config.toml
num_hidden_layers = 12
hidden_size = 384
num_attention_heads = 4
num_key_value_heads = 4
head_dim = 96
intermediate_size = 1536
vocab_size = 2048
hidden_act = "tanh_gelu"
norm = "layernorm"
norm_place = "pre"
norm_eps = 1e-05
positions = "learned"
qk_norm = false
attn_scale = 0.102
bias = "all"
tie_word_embeddings = true
parallel_block = false
init = "normal"
init_std_qkv = 0.0184
init_std_o = 0.00375
init_std_up = 0.0184
init_std_down = 0.00375
optimizer = "adamw"
learning_rate = 0.00103
beta1 = 0.9
beta2 = 0.98
weight_decay = 0.078
lr_head = 0.00963
max_grad_norm = 0.5
warmup_steps = 243
schedule = "wsd"
decay_fraction = 0.626
decay_shape = "linear"
final_lr_fraction = 0.02
batch_tokens = 65536
max_seq_len = 512
doc_mask = true
train_tokens = 684200000
max_steps = 10441
dataset = "wikipedia_en"
MLP neurons of a small language model. Each row is named by its layer, matrix (up: input weights) and neuron, and shows model dimensions 64-191. Each number is 500 + 50 x the weight over its row's rms, rounded and kept within 0 to 999. Numbers have three digits each.
After each neuron's rows, "fires on" lists the tokens most often at its 100 highest values on Wikipedia text that the model never trained on; "fires after" lists the tokens most often just before its 100 highest values on Wikipedia text that the model never trained on. A number after a token or word is its count.

L2.up1375:536455606479485588463489449492544483530418502468517458446477506536472504567546563482461554535462416545484477437505458503508553408622568490558492528533500554392559466509393504503446471467519495546519454498478489603617510437453632504422508511433503533549497464441472472598430531568507566516437480414479467560441567458389488399457496395510544514515607621452464532446457555475590608473503
fires on: ":" 85, " =" 6, " You" 4
fires after: " 3" 16, " 4" 14, " 5" 9, " 6" 6, ")" 5, "e" 4

L6.up801:532447502484498462572532558455477528498545573552487488528583524497510498561435533503425457489400532497446434558517454446436499479556550513480525511442510520480469431544573508507560436468547464531501484435600479473522517500543554451474500430541494532566479440493526429559550565525520508471479497494388480611552463494555520345511509452539523479524546457396514522481548424555532472431572
fires on: "ri" 24, "ran" 17, "r" 14, "at" 12, "av" 5, "it" 4
fires after: " f" 41, " F" 24, "F" 14, "f" 11, "fe" 5

L5.up868:473484508461442460446523514486451542459509506451522585501578455519476493465421470580580521464451456450479477542446466539468517575572480512526495457511488540424561459521458520476469598421459525472524467483519511525553431405517485555435505500510481546512516432567432550546546560554492447524557483516471445557528440456509532449484594426569431504455380554545504541467470568427620526530561
fires on: "u" 31, "l" 17, "r" 13, "o" 12, "g" 10, "x" 8
fires after: " " 26, "d" 9, " d" 8, " W" 8, "n" 7, " w" 7

L5.up1259:449479512496487626444578588475506528495571416556438503509562519505387493496476588492530573571492488516483559509503442542444528512431517543476465439462545498463482474423577491487457486511509452471561503475516471619505491485510441463496602581485525470439512449492570477487453496536523564553549535511507494527488476454552480486507529477531503486476546557401462540490483590506525519557608
fires on: "ha" 16, "y" 13, "|" 12, "hi" 11, "/" 9, ")" 9
fires after: "s" 46, "\n" 12, "T" 11, "z" 8, "as" 4, " S" 4

L5.up1409:480394382504509561473414443460495400478568483410472585436639416560476565520473540529409466355493496504502477496439574453465585509497467497574580477543545610481529512603471529484427426425532519460501546418514490485489534385451567480502446502470473492538502455504568450485540540501527507441666506523487518548513538464426486477544467492566540460543485570494497528474521544429467538477482
fires on: "s" 50, "d" 29, "t" 10, "man" 5, "y" 4
fires after: "il" 29, "or" 18, "ar" 6, "ough" 6

L6.up622:483396590461517468470584478546442489472508573488567453471584539575506509510564567520422591439420460514435460504455491490527550521532531538610499481474471573482473506529445518489456459558472475572550559513574455423551527515431455441385419443446517506488504492451498465468473486531557493552504467457556468502561560530514457498495608458531416500562538492567585482448553559452513600451418
fires on: "ed" 18, "id" 16, "it" 10, "on" 10, "." 6
fires after: "d" 24, "p" 18, "r" 7, "ro" 6, "c" 5

L5.up855:527492511480433493517547470509463572482376561538573432406498472597493531468614532551476628509488532532486570439516451504515508519535508521487555569464512557513511522429513510461448543485501518475476421525489606494484464452498552509476608530433444556483461451565497500512425504557527516548522499459548408394513426392467500463511563545611501497544513502485472497393499565492540530441495
fires on: "e" 31, "y" 17, "st" 15, "est" 9, "der" 8, "er" 6
fires after: " " 59, "-" 19, " In" 5, " 1" 4

L6.up713:524441529491503470455566548475447503449454473423613550460471503408505537598509463462482518585460553542480534510515430465452511426527545469461499439467481524530507483435502556564503490463403456454576507519520410532460536554584556460490589470532491488544480501470492443600499508480492518503506482452547414546409478429506480500532575482597499472554510519487480593458573532527553627422574
fires on: "y" 26, " of" 18, "one" 9, "on" 6, "as" 4, "tic" 4
fires after: " T" 19, "al" 11, " Ta" 9, " one" 8, "T" 7, "ar" 5

L5.up773:485497625398484491503536409463555511484540488527517485459452424580490583578497562558495498474467456532464546497477509522398527537544427516461433428457411461557414618594444441417500514490494363440470611431488448501552512456526547393485530456542466518616547547627479500507525562442554539540525474376333513542505482424475461447505468520553550481462525540526462529529512490479463474486495
fires on: "at" 17, "v" 13, "b" 8, "en" 7, "to" 7
fires after: "er" 71, " St" 11, "ver" 6, "re" 4

L2.up1445:542484537497502567447447479442497456518490538464461515480528546475409473502559544519447513526576485427453578463418486442484562465590499440640469559538525492501475510515522543490511466505475537451480452469487428515487506387474511433435546512468441475510497529568513454521518555482584485512482401455512467447446529536471488471512492592521551519500518478529473459464541572414454597517419
fires on: " \"" 63, " by" 24, " for" 9
fires after: " |" 30, "." 21, "ed" 14, "-" 8

L6.up1216:427392562503565487573486461501442447537524541495494529443520585444440545494463620463403479513519604570499477525462495505499504479494497572522492512558468607485448504416578463503511526535434511521473545528468477523530545592437490446487598459418499555546573477495538517462639462539546533466597532503549451539439469530521460586510496555552507473577516526413490547519570562446496483462452
fires on: "y" 17, "ight" 16, "le" 10, "a" 7, "g" 6, "al" 6
fires after: "e" 21, " he" 13, "co" 12, " He" 7, "tro" 7, " E" 6

L5.up520:519493459391486430501514499506551475596464540513480492479522582514506563576398496524542483534439362562469484578432500499518479627450550447514511520493480523510509478466510492480471501369520556448441500462484429503517502451562488508427511534526524517540545542463456516501581471525496460505504485406451465569448478400543578511467530477516400470466460430557438490490498550503589561530444
fires on: " |" 43, "us" 27, "oc" 10
fires after: " " 84, " p" 6, " P" 4

L2.up1325:516466439499384517509470501416471411591485451503488468472521445507512477446504480468541490502533425548445559488547523345440523476429473535541517558461565422424485510489453500428575472463499360433471500488584421542606509464561503409566590440465444498477439470532392412473565576479559524508460475433420506489473517521557507452464431489565578457532507522418536505519546494485449470443525
fires on: "|" 62, " |" 10, "\n" 8, " =" 4
fires after: "\n" 74, " 1" 4

L5.up541:582414549551528467465503537525458539469510471460560496505564490495536497473563489571506470509453489508478609507479352485515578532519468539493480460617455510498520523430542522527567511398521479469542451477491493528582506488503472504432520520379504397457406468430422503523474455498490579539473431454542386428413503497500499429493559392506518514457498507503539513521528503544488560570481
fires on: "im" 17, "re" 17, "o" 10, "our" 7, "ize" 7, "ue" 5
fires after: "s" 32, " dis" 16, " st" 14, "S" 8, " un" 7, " S" 4

L6.up31:541484502461560403420434601555498614530409476494535500484519546563489486498486509560530463489493390498408508498516449510532528490512406499507534564477515430465510529488523556521420523470437448475533441547427545505481464422483491499473487553440542508501469506499478483484433468543451524488497488485486472539454506447557478494530575469562580484544507535429522473469511516516589473582496
fires on: "ho" 19, "ci" 15, "hi" 7, "oc" 7, "ha" 7, "il" 6
fires after: "s" 61, " S" 27, "S" 6

L6.up1335:463527518429523547550504469485575546564484576576535468448463539469573472566449541539595508616579454525483430526518519556473505448566463468335530441521597466441554492487433475457507470416481516515491493451420540438520523505505569506582449453473558417598534577564507526497562402495489531505500478412486440471515529380502448474488500452479495488457395518447512521465508513496456489466468
fires on: "S" 24, " States" 21, "c" 19, "n" 6, "p" 4
fires after: " United" 21, " U" 18, " Se" 16, "U" 7, " se" 7, " No" 4

L5.up1000:452411438460516421496498488511531466473556527583455534484572505406503400538470486524529417498481406451476410430461480567479563460463453567492468479515537578555525485504493496521510623493397528479513471418489531490532438532507556465481431505526490483438448539493572427552638517530474552550444475541511388560508437566593443613594578472542371473589495493593467457527582460428516517415438
fires on: "re" 16, "la" 14, "en" 12, "u" 11, "li" 9, "ra" 6
fires after: "c" 29, " P" 25, " p" 10, "b" 9, "p" 9, " po" 6

L8.up1248:428505499446516497484446447475455373519441492520453529518621562507538476517492579490531506594493382531450557646543539563528465459472513623482476476477479463433454450452479561463517473493522481418494549551522384461562507371458435496500483341542465463545453454412390486465479506534495515493543450473523515437426446481483594514541472491510487439519565573464420609536544479542514549561534
fires on: " |" 43, "|" 10, "'" 9, "," 8, "ef" 5
fires after: " " 68, "\n" 12

L6.up478:440474621459466503510530494519453417527499464463555513471605559462521494571564561504505439487503493511468506524455440490531499471473532588462483529496507523530556462521461530546524397486495507457536606479544491523471541419516549415548423466504555542420462438552465483484537472525610463500515515378470438584516460463615500555542485471588471481582545475547475502418529510456530621382458
fires on: "one" 13, "y" 13, "un" 11, "on" 10, "ed" 6, "an" 6
fires after: " M" 29, "al" 16, " T" 12, " Al" 6, " R" 6

L6.up618:535490534451490555469479488479444535538510479492489487417516550575508520529571483605466490424379564461493516400569477527500496453444564508458501507534515536447531575489481544507466486400491595503545495407462526535589506432473590498422489467416516546454380465497441502545554558479411523455469547460511486447439528458491528446472549573583491511507495482516538574422554520550473529516452
fires on: "est" 20, "our" 10, "w" 8, "ch" 6, "wa" 6
fires after: "s" 26, " S" 20, "S" 15, " inter" 6, "old" 5

L5.up21:551553475393531576514492395437531425529432557518591572416485473523577490544466575522507478455507454513463458565485486483417489582523534510536541462434502427501579426507467520439486544532460438437500538418458430480497416495515430496549545460573553539470501548604566435551515451473562583453553358400546465507419525456540496410551442530532479501520561511477513564409510540510507530432488
fires on: "\n" 39, "i" 13, "or" 9, "ri" 6
fires after: "\n" 32, "C" 16, " (" 10, " =" 9, "P" 8, " c" 5

L8.up1091:531494559454452507493510544436455381531511559540451399415513517453466498455420564444492513417535405540510505444564454489534560472487496534499497590432601479492523523481524506438519560486408515537477463546535561517467462373436523567503538564515529490459537508480509501564468533440517537466516447497493473478466446535513569440468589440575501494572483495510501613444587508533527546522396
fires on: " pro" 33, "n" 26, "en" 19, "ro" 7, "al" 6
fires after: " " 28, " and" 11, " de" 7, " (" 5, "," 4, "p" 4

L6.up828:488482578470461476572528480544470468440517485496514492533531508479444459536468544499448438456451459459493510475506419494438594522476592564538515409546506489447454498461475499465437454528450416511480578523545425503468495464450446531494470422511546510557521441546482451401543547566518496417632512503439463544561474567466500520503488471534500462496514446579447538511496626445584630480451
fires on: "ar" 26, "on" 13, "ic" 7, " And" 7, "le" 6
fires after: " D" 19, "d" 14, "D" 11, " K" 10, "t" 6, "l" 5

L2.up644:516444553540526484463489431554458489531542518522480454519618583500440517521540491443512511500486497479459477429454585520424538539474458578550552451590631588424541475477462520542515556534469503490556502518600536544525426484467594457516520474505395487448489514503416483688506535473495515618439523476479467494518447355501442333456467521517511438501494476494574591491522509467511517507478
fires on: "us" 16, "2" 14, "4" 10, "1" 8, "0" 6
fires after: "." 44, "s" 8, " (" 6, "h" 4, " |" 4

L5.up398:529507527442515470461417467535483525575443495527543558540546519512459431469398533480456468570517510597476562366568519428500624516570427505433379417426438520445485518537451475393506495468411435555490526507460505517498499429526484478536468499523461544544520474566415511543522570583501530476506472475502455562512387482463448452557496494560471524482488494580489520554548536540536459557526
fires on: "d" 26, "b" 12, "n" 11, "r" 9, "k" 5
fires after: "l" 25, "on" 9, "n" 8, " J" 8, "s" 7, "in" 5

L6.up949:525456458510567553455499526535420602528478470533574525546514472473502517602559388476453527531471459488487472490502429434456563508577468559503520458542626550501554500543473492579560525439439499503422489476473544480440414563516540438435589487435577563522509440549407523474488464522460449501548480507490496533535537527529491419409515458511478457484470622489391464447563584491545442522435
fires on: "ri" 25, "ho" 22, " Go" 9, "ill" 8, "ch" 4
fires after: "s" 30, " T" 14, " S" 7, " G" 6, "S" 5

L6.up833:431433431450516478487484461534439561452501456547598521469493561506455455538522523555493514440591491554482488499521446475429526459494506439476533583487516521545521491529538547436452450497542516504505474474506498531563464545514479469432476516450424499620499525400513424584412520445556445528511467545490488405484439518391411549534488456523476470448445522481556578543501550381548479420497
fires on: "e" 15, "ro" 12, "th" 11, "ment" 9, "um" 6, "ion" 5
fires after: "c" 17, " a" 12, "se" 6, "my" 6, "a" 5, "ir" 5

L6.up847:459501468485480506459444551479425485617526525536517544375441417520458537481506480436464500495521550581479451496433609546460519492468481527562530518537585559455494562434511420424537608448508529434517452468517578458467533539473553502426514492504577541459510443482475472539480499477475546481509495503516554550436562452379477352457453544515544488529498546538506573546540526522502549493549
fires on: "6" 14, "al" 13, "4" 10, "0" 9, "st" 8, "y" 8
fires after: "." 39, " be" 9, "tt" 4, " |" 4

L5.up1449:527519469512498477515518567459534525433573542531426434502499526476467472429448537548553533502539476504482400476546544542490531560525466447560540513412524478495528521554508496426493559447552475488534554486450501591565490479526565535392600536412468530529486573578506536434538527533499455482553412492474515428497495481440502474488560512479397487493517528520455464509472642417536469422527
fires on: "ent" 33, "ing" 21, "e" 17, "ant" 10, "ate" 6
fires after: "equ" 16, "par" 10, "on" 8, "duc" 6, "for" 6, "ic" 5

L6.up603:527576545537487512521494535455485520515488427505430520466536475602465577431550559533475580476445526518458476434456515517471574627555560501492553520523472586516464490394421555432488582562551477530558580497526519437436546426500512502406539516450459592533399428517515450485447435573479552595509464539473537442442464399509518516569523504501418484458497602593519495450520491476477521558478
fires on: "u" 12, "wa" 11, "t" 10, "hi" 8, "ing" 6, "har" 5
fires after: "s" 47, "d" 6, "ed" 5, "us" 4

L6.up1047:484539492483481498549478458540567524494513526534523495415428476462482517635476571444466482508474504532469549497558501531463568445495500542448539493595558557464504473502564444520505421518429526392463449515553506434521477493535551459486455433517451509460504583487379487500524497439469537503491507476539466568508537525644495512495434474605406443521481553352404511517512520470575530463500
fires on: "y" 32, "g" 20, "s" 9, "f" 8, "c" 5, "st" 4
fires after: " A" 23, " a" 15, " Ba" 11, "ta" 8, " Bo" 7, " Ta" 6

L2.up405:531406426513465531511516567530431496487579432489500424565545559558493516461457499527436521572493510502454551467568537390462489494534425415569614514482562527499540528583508474502511630506556516512539521509448466486537422463478545470370626425412529524514456464548547522493545512612558501453559431504502558465526507514421494483490521493504527448481461521558479475494549565467485516420582
fires on: "A" 16, "S" 14, "K" 9, "D" 9, "L" 9, "C" 8
fires after: "\n" 58, "==" 12, "-" 6, "\"" 6, "===" 5

L6.up488:574528513490476459530442480416534499517417561513517467452460521505485524494390462473435389528529395561447471474519435550453611551437550515523495553464582579508536529588458504423428552537544576410480444437509533412489556464535477584557533460460480442448522521403489518587505533455552547520441506406517416521543462450486581464531557423597497447474501542526516512528629475499481497492498
fires on: "cc" 20, " |" 19, "la" 10, "ro" 10, "s" 7
fires after: "B" 24, "A" 17, " A" 12, " b" 9, " 0" 8

L6.up862:536470516564510479502651541502420523572455470545478518575445425538531456550499460509553630442416471561484450513472417558461510513641493462354641604465499602511583475488442501499477459580456476567518485584508484471518492513527545442435560566520539461531571488411477511511481520548491485527521399485470461567499459441519569556481571511547509476550495533402516510426529509508478531377500
fires on: "vo" 21, "v" 16, "ed" 10, "y" 7, "l" 7, "r" 5
fires after: " " 80, "-" 6

L6.up250:554510511538475473531483599553434476408538633520485470520539575457506467561532570466518554495467497487462461504460485431458507521485508558530635477583488552501487508485437619443443578519465506395578496453495489533574476496468407481489548497495342472475512436470383495529473452611428494570498425498297500477496468420524531425478660445582487488500528520491521554526607509497486463574532
fires on: "\n" 39, "y" 23, " |" 9, "ly" 5, "n" 4
fires after: " |" 35, " the" 22, "|" 11, "\n" 6, " The" 5, " 2" 4

L6.up1049:526446544417507596494517489440532525491485486497450460485501415472515490527516531457425452490499425518500445504495535542459529507543442520420603534464491487488454464522465512505489437501540463558519492561587501535597423443433580488536441510464489460499483512506395589543462511598509467529487457479438529454561486405567532508491520506642498527537585511493501547469490507415531550544459
fires on: "et" 22, "l" 15, "s" 12, "in" 8, "u" 7, "y" 7
fires after: "n" 21, " N" 13, "ri" 12, " " 6, "N" 5, "an" 5

L6.up82:619471455480447523522499491415539453440501523451503533522552500521435521461492546508499455543527354507461426402547487568468484546387478640531557551535504467521548530522394557531536465521401450519500520513586531517555518529455553482547540460505506462498479479538412448468505500602516495515456490486464568536474513590568488519458531451542500515554515508512460478465484423474509471525521
fires on: "s" 63, "in" 7, "al" 5
fires after: " Mi" 16, "vi" 14, " Ma" 12, "ri" 10, "li" 9

L2.up1096:480540541507518472539480491548391546492531527502449517615532477504451484539495490539549537540454474465570523473466488490437572506488528470523505453629666578524442450470473518492591503525504527490489458458584471574553456496524444525492569439570486506532438435503439541558495480525514517589540500534408456441494495521485534525463495448562531451411471577502543561509521549554501492490556
fires on: "\n" 86, " Gra" 6
fires after: "\n" 44, " |" 30, "|" 7

L5.up1046:553503490457436459497525613442498422434506503463577564508535505523493456430499507520420557483421467433473490509460517433563537473497432537570505597495530445446490611589452517506489540442457555430487484506541548496456447412560478435543532403492510530523470417534402529426587620636506491515515546426557535550490347443467496420549597444535440478494600575538439514485508498551515487553516
fires on: "r" 36, "d" 14, "s" 14, "ing" 6, "op" 6, "st" 5
fires after: " App" 15, "ist" 11, "ad" 10, " C" 7, " V" 7

L5.up443:471494501480445478501583559449446424562530476536511530497471419509411562412519498410446561521513418560479484487474488400378522482463483462487510455473470494550433615547449506406540509515533419461602545390497509565572539455530507449551552512475470519501450427511552467569563633543552530534467463486462450552493513467525453485540472414490524502507490593508497512519466418527459561525539
fires on: "t" 31, "l" 10, "tor" 8, "op" 7, "v" 6, "al" 6
fires after: "or" 14, "er" 12, "ur" 8, " For" 6, "ver" 6, "ber" 6

L8.up573:535383529548546479463606413505493574439445585441523518478428497563537428505585536512538456511519469543461568539536478471544612481525478459438467495475506580454488551557499520521531480437483398473540531524579523524496533574542496484564481494448499469536412491500451538463515550466578470531549515452497391566505486447642481546460447510534508458561542583480431493544508582475500549556471
fires on: "il" 20, "im" 12, "y" 8, "now" 7, "our" 6, "ub" 6
fires after: " S" 42, "s" 39, "S" 5, " " 4

L5.up669:405434543448495586598484546537483565525484517478580525448525533512507493504484594401499465449502459484493527561514525516497559546601555553530458477474523607481388453474482509483480479365473478467519579447480474559534519537500594451472426418467479556471476400450567454456501475553613522466566507556489450601461478498533452517562432477493524442556570455517508492520527575459543527421497
fires on: "y" 24, "t" 17, "ed" 15, "ion" 6, "li" 5, "re" 5
fires after: "c" 26, "g" 13, "ur" 10, "ar" 9, "ig" 6, "tro" 6

L5.up706:533467509440463469544496524505473417504441516509552440470449485418493458453452480506508444520580395559479414444617581507438512545504592584544557588493493500447499470411456495455584588548501463525531497537534458510539483482452515506481571491552514496493492524556488517467559464522573573531434439431477423513497441484501526410513563516517453522573505590535493527415589502537566524416495
fires on: "er" 56, "tri" 10, "fer" 6, "ver" 4, "la" 4, "per" 4
fires after: " con" 18, "ed" 16, " F" 13, "c" 8

L5.up695:512411443509488458451380471410422486565454558452512569431472426494443549525435484471481531436534434484458482464455577477472548493509469500498556565406542511490522446537468503461478427447466546485460544565491442527515423509465476524451498544567540559484514460577502478549537526596562563448429480462455492467536345443477452501540577524612468475490564484490511504424565512496526560462515
fires on: "A" 30, "st" 13, "r" 12, "er" 8, "s" 5
fires after: "er" 12, "C" 10, "S" 10, " C" 7, "y" 7, "ar" 6

L5.up954:436498475520453555488443454505405523535508490511456606462528493556466562502535519537561448441483410522480563479508435512454508449498467481514567445540461564404490549512434476421531494518459431532465499500491443487551451452455475419460516472502493461621520437545449482519518573492490512506593458531375513477482536454420512507524422575497475493527489532457521523524512517488504504546578
fires on: "s" 64, ":" 9, "\n" 8, "ity" 6, "ities" 5
fires after: " player" 12, "r" 12, " student" 10, "ist" 7, " author" 6, " team" 5

L6.up51:385431516470482480509428397518451483497537550526471474460414493443524491464488502541512472490564513560503481477579457492543694512504572568490490435540468515486555443487441528456410485543379520545518594465501477525497484521544478479503479512544456546484513512401489489509552583504501513587455510485445385499475450497586453551564552459542481476496418432529492555570579510455512472510381
fires on: "d" 20, "ra" 15, "re" 15, "le" 11, "ub" 7, "en" 5
fires after: "e" 17, "c" 16, " de" 13, " d" 9, " E" 9, " Do" 8

L5.up28:508490530421491410427464539515533540502556434512543483469475472549508472475404476664480467554568454505476538494549488436527517580559540441457613559476500523518457515519400438405479585536507483460464518517412554633526448533573475505477578489449524516496569497481564501510542462471544550440511394476497456473434511514506636449557588492468568494498561493442498496435583504498513543501596
fires on: " Ca" 31, "ven" 8, "wa" 8, "ga" 8, "ba" 7, "gue" 5
fires after: " " 33, " The" 8, "." 8, " re" 7, " \"" 6

L5.up652:472541497490526506495378506497620466586494466498486451416500534523539508483520524491548441464483453505489450466546511506481554613599476514552488521388534472528482482529511515341437538501468494454467511451499386453465533464442468550502508482558565500557458595513503486476546604542577478500572467462484475382410478283514541471545595477462519486585533471476525557450543524473503547489495
fires on: "or" 39, "r" 9, " of" 8, "er" 6, "ver" 5, "t" 4
fires after: " c" 29, "C" 12, " B" 7, " C" 5

L6.up526:445476495524489507484580437549470518504554492558482483538518489543462529480577510495509538527559553513479549480418544438447507523510492557495507547464496544458437357488464471374554476427481554522455507380462502487514509472541516470467559511572471516423509548529477471507577570535491632518442529455529456515486425446511492433471459473596517452542515434458539526537478521575522558547495
fires on: "or" 27, "ver" 16, "me" 8, "k" 8, "al" 7, "st" 6
fires after: " h" 22, "ri" 13, "il" 12, "ur" 8, "\n" 5

L5.up1487:512563510537453463566470587423483503558534508548517478543513491454510459471421516494505544391593519520469443614468586516508501494532414562508582474460477507555457450462539513551444448417540523412516575430533492504498486404550531486454607443523459443502548435610514496448485474460533487550479407489443561463467463541640617442493523552503527443480438489505427529489576529480490532542610
fires on: "ent" 18, " Go" 14, "ist" 8, "\n" 6, "y" 6, "ative" 5
fires after: "g" 20, " |" 20, "r" 9, "equ" 6, "l" 6, "man" 5

L2.up1066:473500490403412417442434508409453446543504478472470452440587575492447525542525496438530442541463457481457623511507440458495500557512562614554518576500581457450452486498457516560546426426516444487488432442560435501516503449516567402550600380532456442565444493478489470490502490472537511560505514445470461467413426418541448481479476526503388474536528549473543541495632469497429574460481
fires on: "|" 44, "History" 12, "ography" 6, "age" 6, "|---|---|" 5, "ology" 4
fires after: "\n" 50, "==" 6, " " 5

L8.up660:442548464507533521427576589443501561521458486479525555386564474440485505537390530547520473468448468523425453532452554593483540452475451543446563546496504484489548473497476478497547533517446480428524451576548495514507482411517469513412476554507497473500507462484472533557465484496560458642571496457509477586549365403525502440486588445572511484412474625538432530409514557457508517617556
fires on: "s" 42, "l" 17, "u" 12, "o" 10, "r" 9, "ist" 5
fires after: " " 75, " d" 10, " D" 4

L5.up1210:454537574474541526496407491507545488527423444530526506462593525568483459415493455428461461495453443601495465520422415447503640542507482495551442538511386514501480492536447520462484501582527492498583555528556527563505474397551457429465530419527427416653447458479540540585541484554527463494484527443497510500525407460560498444471499464468469513505447507505426436466535473533510470421527
fires on: " 19" 19, " by" 19, "it" 14, " a" 7, "ha" 4, "s" 4
fires after: " in" 56, "ed" 13, "In" 4

L6.up400:486402426555482439576501510539577546462463476540537498456465486438544602584516541479597492532519402524458457497563480540535486456384516515517511589534526590493485438459547507459515441486517425475483536550545456494503483552506585483578558510537372571505533573461442435546451598564535576476449519525512525456523492471404505444566500410547579403547594495444482496505591430486635525452518
fires on: "se" 20, "ut" 18, "ce" 12, "y" 8, "c" 7, "tro" 6
fires after: " fa" 20, " A" 17, " Ca" 16, " a" 8, " pa" 6

L5.up723:458482491451533523478503473400500478492380504456557482493509567486454429579435569438571582375421439558480493498500510518482496568483474514550540576510540435530484474507453501447551531550506481460479497407565435505493553537468509541535402462543531534529414436517522489472500489494601502577536453500555469503467418506524571534532536497535457488530423539459451463493461532450581580458481
fires on: "\n" 20, "." 20, "-" 13, "ho" 6, "la" 6
fires after: " C" 19, " =" 12, "\n" 10, " G" 8, "C" 7, "c" 6

L8.up614:405474496462491500450597493458432496533491412437523479452462428451533423516498583477495594554490479545475500468529498505490477570488517504517503530470527488509568501466467492511554453483514405545474401552453567468523505502579485518475457558504537518417484473510461443466448491494525587539525555487470429509567482478547541488450544398515432482602520534357517565493519584493487492474614
fires on: "im" 14, "ch" 13, "ha" 10, "art" 9, "|" 7, "k" 6
fires after: "s" 25, " Ar" 22, " S" 11, " " 10, "\n" 7, " U" 4

L6.up1139:524532569499508483506422402443534530472500626549500428538548542647486539509497527595534474477539515552487501482459502519383483449494532567472516465490429560551477464424511474415396543539541555502516489521499545543497471481523481513500495479504500557504413411531489435477528562481521496444463450445471327412465588536423595401448540525480556488419508531458491560488532476532513493478515
fires on: "ga" 15, "wa" 13, "ba" 11, " per" 8, "bu" 8, "b" 6
fires after: " " 73

L6.up653:553431389562545542552488546530608520517472500515538471530514507568482500479490497538470511472414488583463480532520414488515589513428515542492539488497420582515531554530421520505453576496482460461598438563483545541513447431584459484479521413448470516569432550460546489489549572548595610429617407432447620496480365455460563490463632498513466504469586581521479463495527534526482518454486
fires on: "r" 20, "st" 16, "c" 11, "ti" 9, "ir" 6
fires after: " re" 36, " Re" 5, " (" 5, "fer" 5, "ar" 4, "er" 4

L5.up1275:521471496450511478481558499524475485528499444578512437513478509481520518500569467499461569529413387544465524558496485462538609530553482522571580474438534521552539575494438535528478591488551543375511524542502522497537559477543488504464425360493585526491468436488437586530510493489527487434486477463480470471511484468502522488504502556586555479514535540512492474441543473496497528485525
fires on: "S" 17, "a" 11, "A" 11, "I" 8, "H" 8
fires after: " (" 42, "-" 25, " " 11, " \"" 6, "\n" 4

L6.up15:522436560543445582540602425396595457469477396453525528544556544502502558546545599522522509585456428582463472437546484499410462436380536486542536570521557531501531444533512487404469421516476491456545531430526495553541562574464618548560475535504493487441519461459469526530529557468532543491451524491486370523546550490475526485497538493498588480561473564450459503475492452441522520406530
fires on: "s" 38, " one" 8, "am" 7, "y" 7, "im" 6, "th" 6
fires after: " Mi" 29, "s" 12, " An" 9, " Ma" 7, " M" 7, " T" 6

L6.up1108:540518414469472484509427527457469585481497506528525515523509424526495470564420471476454554409497527566477485468584462560519497473567489475485537549432515468526424452443454484495429499465486516528627580496640448514567438501480525538436543484458524438564521516493498434588509528540473546415513383529481489453501424479478549440519522403495487506528550517463574533463524517509512582495566
fires on: "or" 18, "re" 13, "ur" 10, "it" 7, "ri" 6, "on" 6
fires after: "f" 20, "w" 17, " f" 14, " F" 9, "av" 5

L5.up332:529418553538525448523585613517516526509445501502548504525495531453490476553482435484515508438468435528481452567408506493461481423520468539460496429549477519494511515478465505504633485486509439483531385584587533548600460423465600425446478491483482475503375532509472520546629569559535497464532511407547473686549452452509490354508541406465478505559545544490494495415534474528560491461538
fires on: "in" 18, "o" 15, " qu" 10, "ed" 10, "u" 9
fires after: " F" 37, " f" 20, "f" 5, "F" 5, " W" 5

L6.up1104:455500499569524506374546490507463516478445510449503540436519503516396525476518508559476440490410481586449522406526427497468527488512575467469503557519503486462468458494519468470487590476494500541651450479494575459447528437622486470477625509434518517569464470524491528595490458482492501520564485468528409496458496475506490380530704455624486463504517541502564517439556546492522548498472
fires on: "im" 26, "ci" 18, "|" 12, "har" 6, "un" 6, "wa" 5
fires after: "s" 49, " S" 33, "\n" 12

L2.up95:480541502467457451569350510507488505597578538516527484476536564497604603492498479508575438479491407541474530450491465509524518543502499489448504454520536551506400566366577498453603554468481468507539503493577469486481474553493491475481499408536423575502424505491468434520502485555408515603516522450459435547432514393482488491581468497500587447539552454582529567541591518525516631499533
fires on: "=" 26, " Total" 18, " population" 7, "History" 7, "out" 6, "In" 6
fires after: "\n" 34, "|" 11, " " 8, "•" 5, "q" 4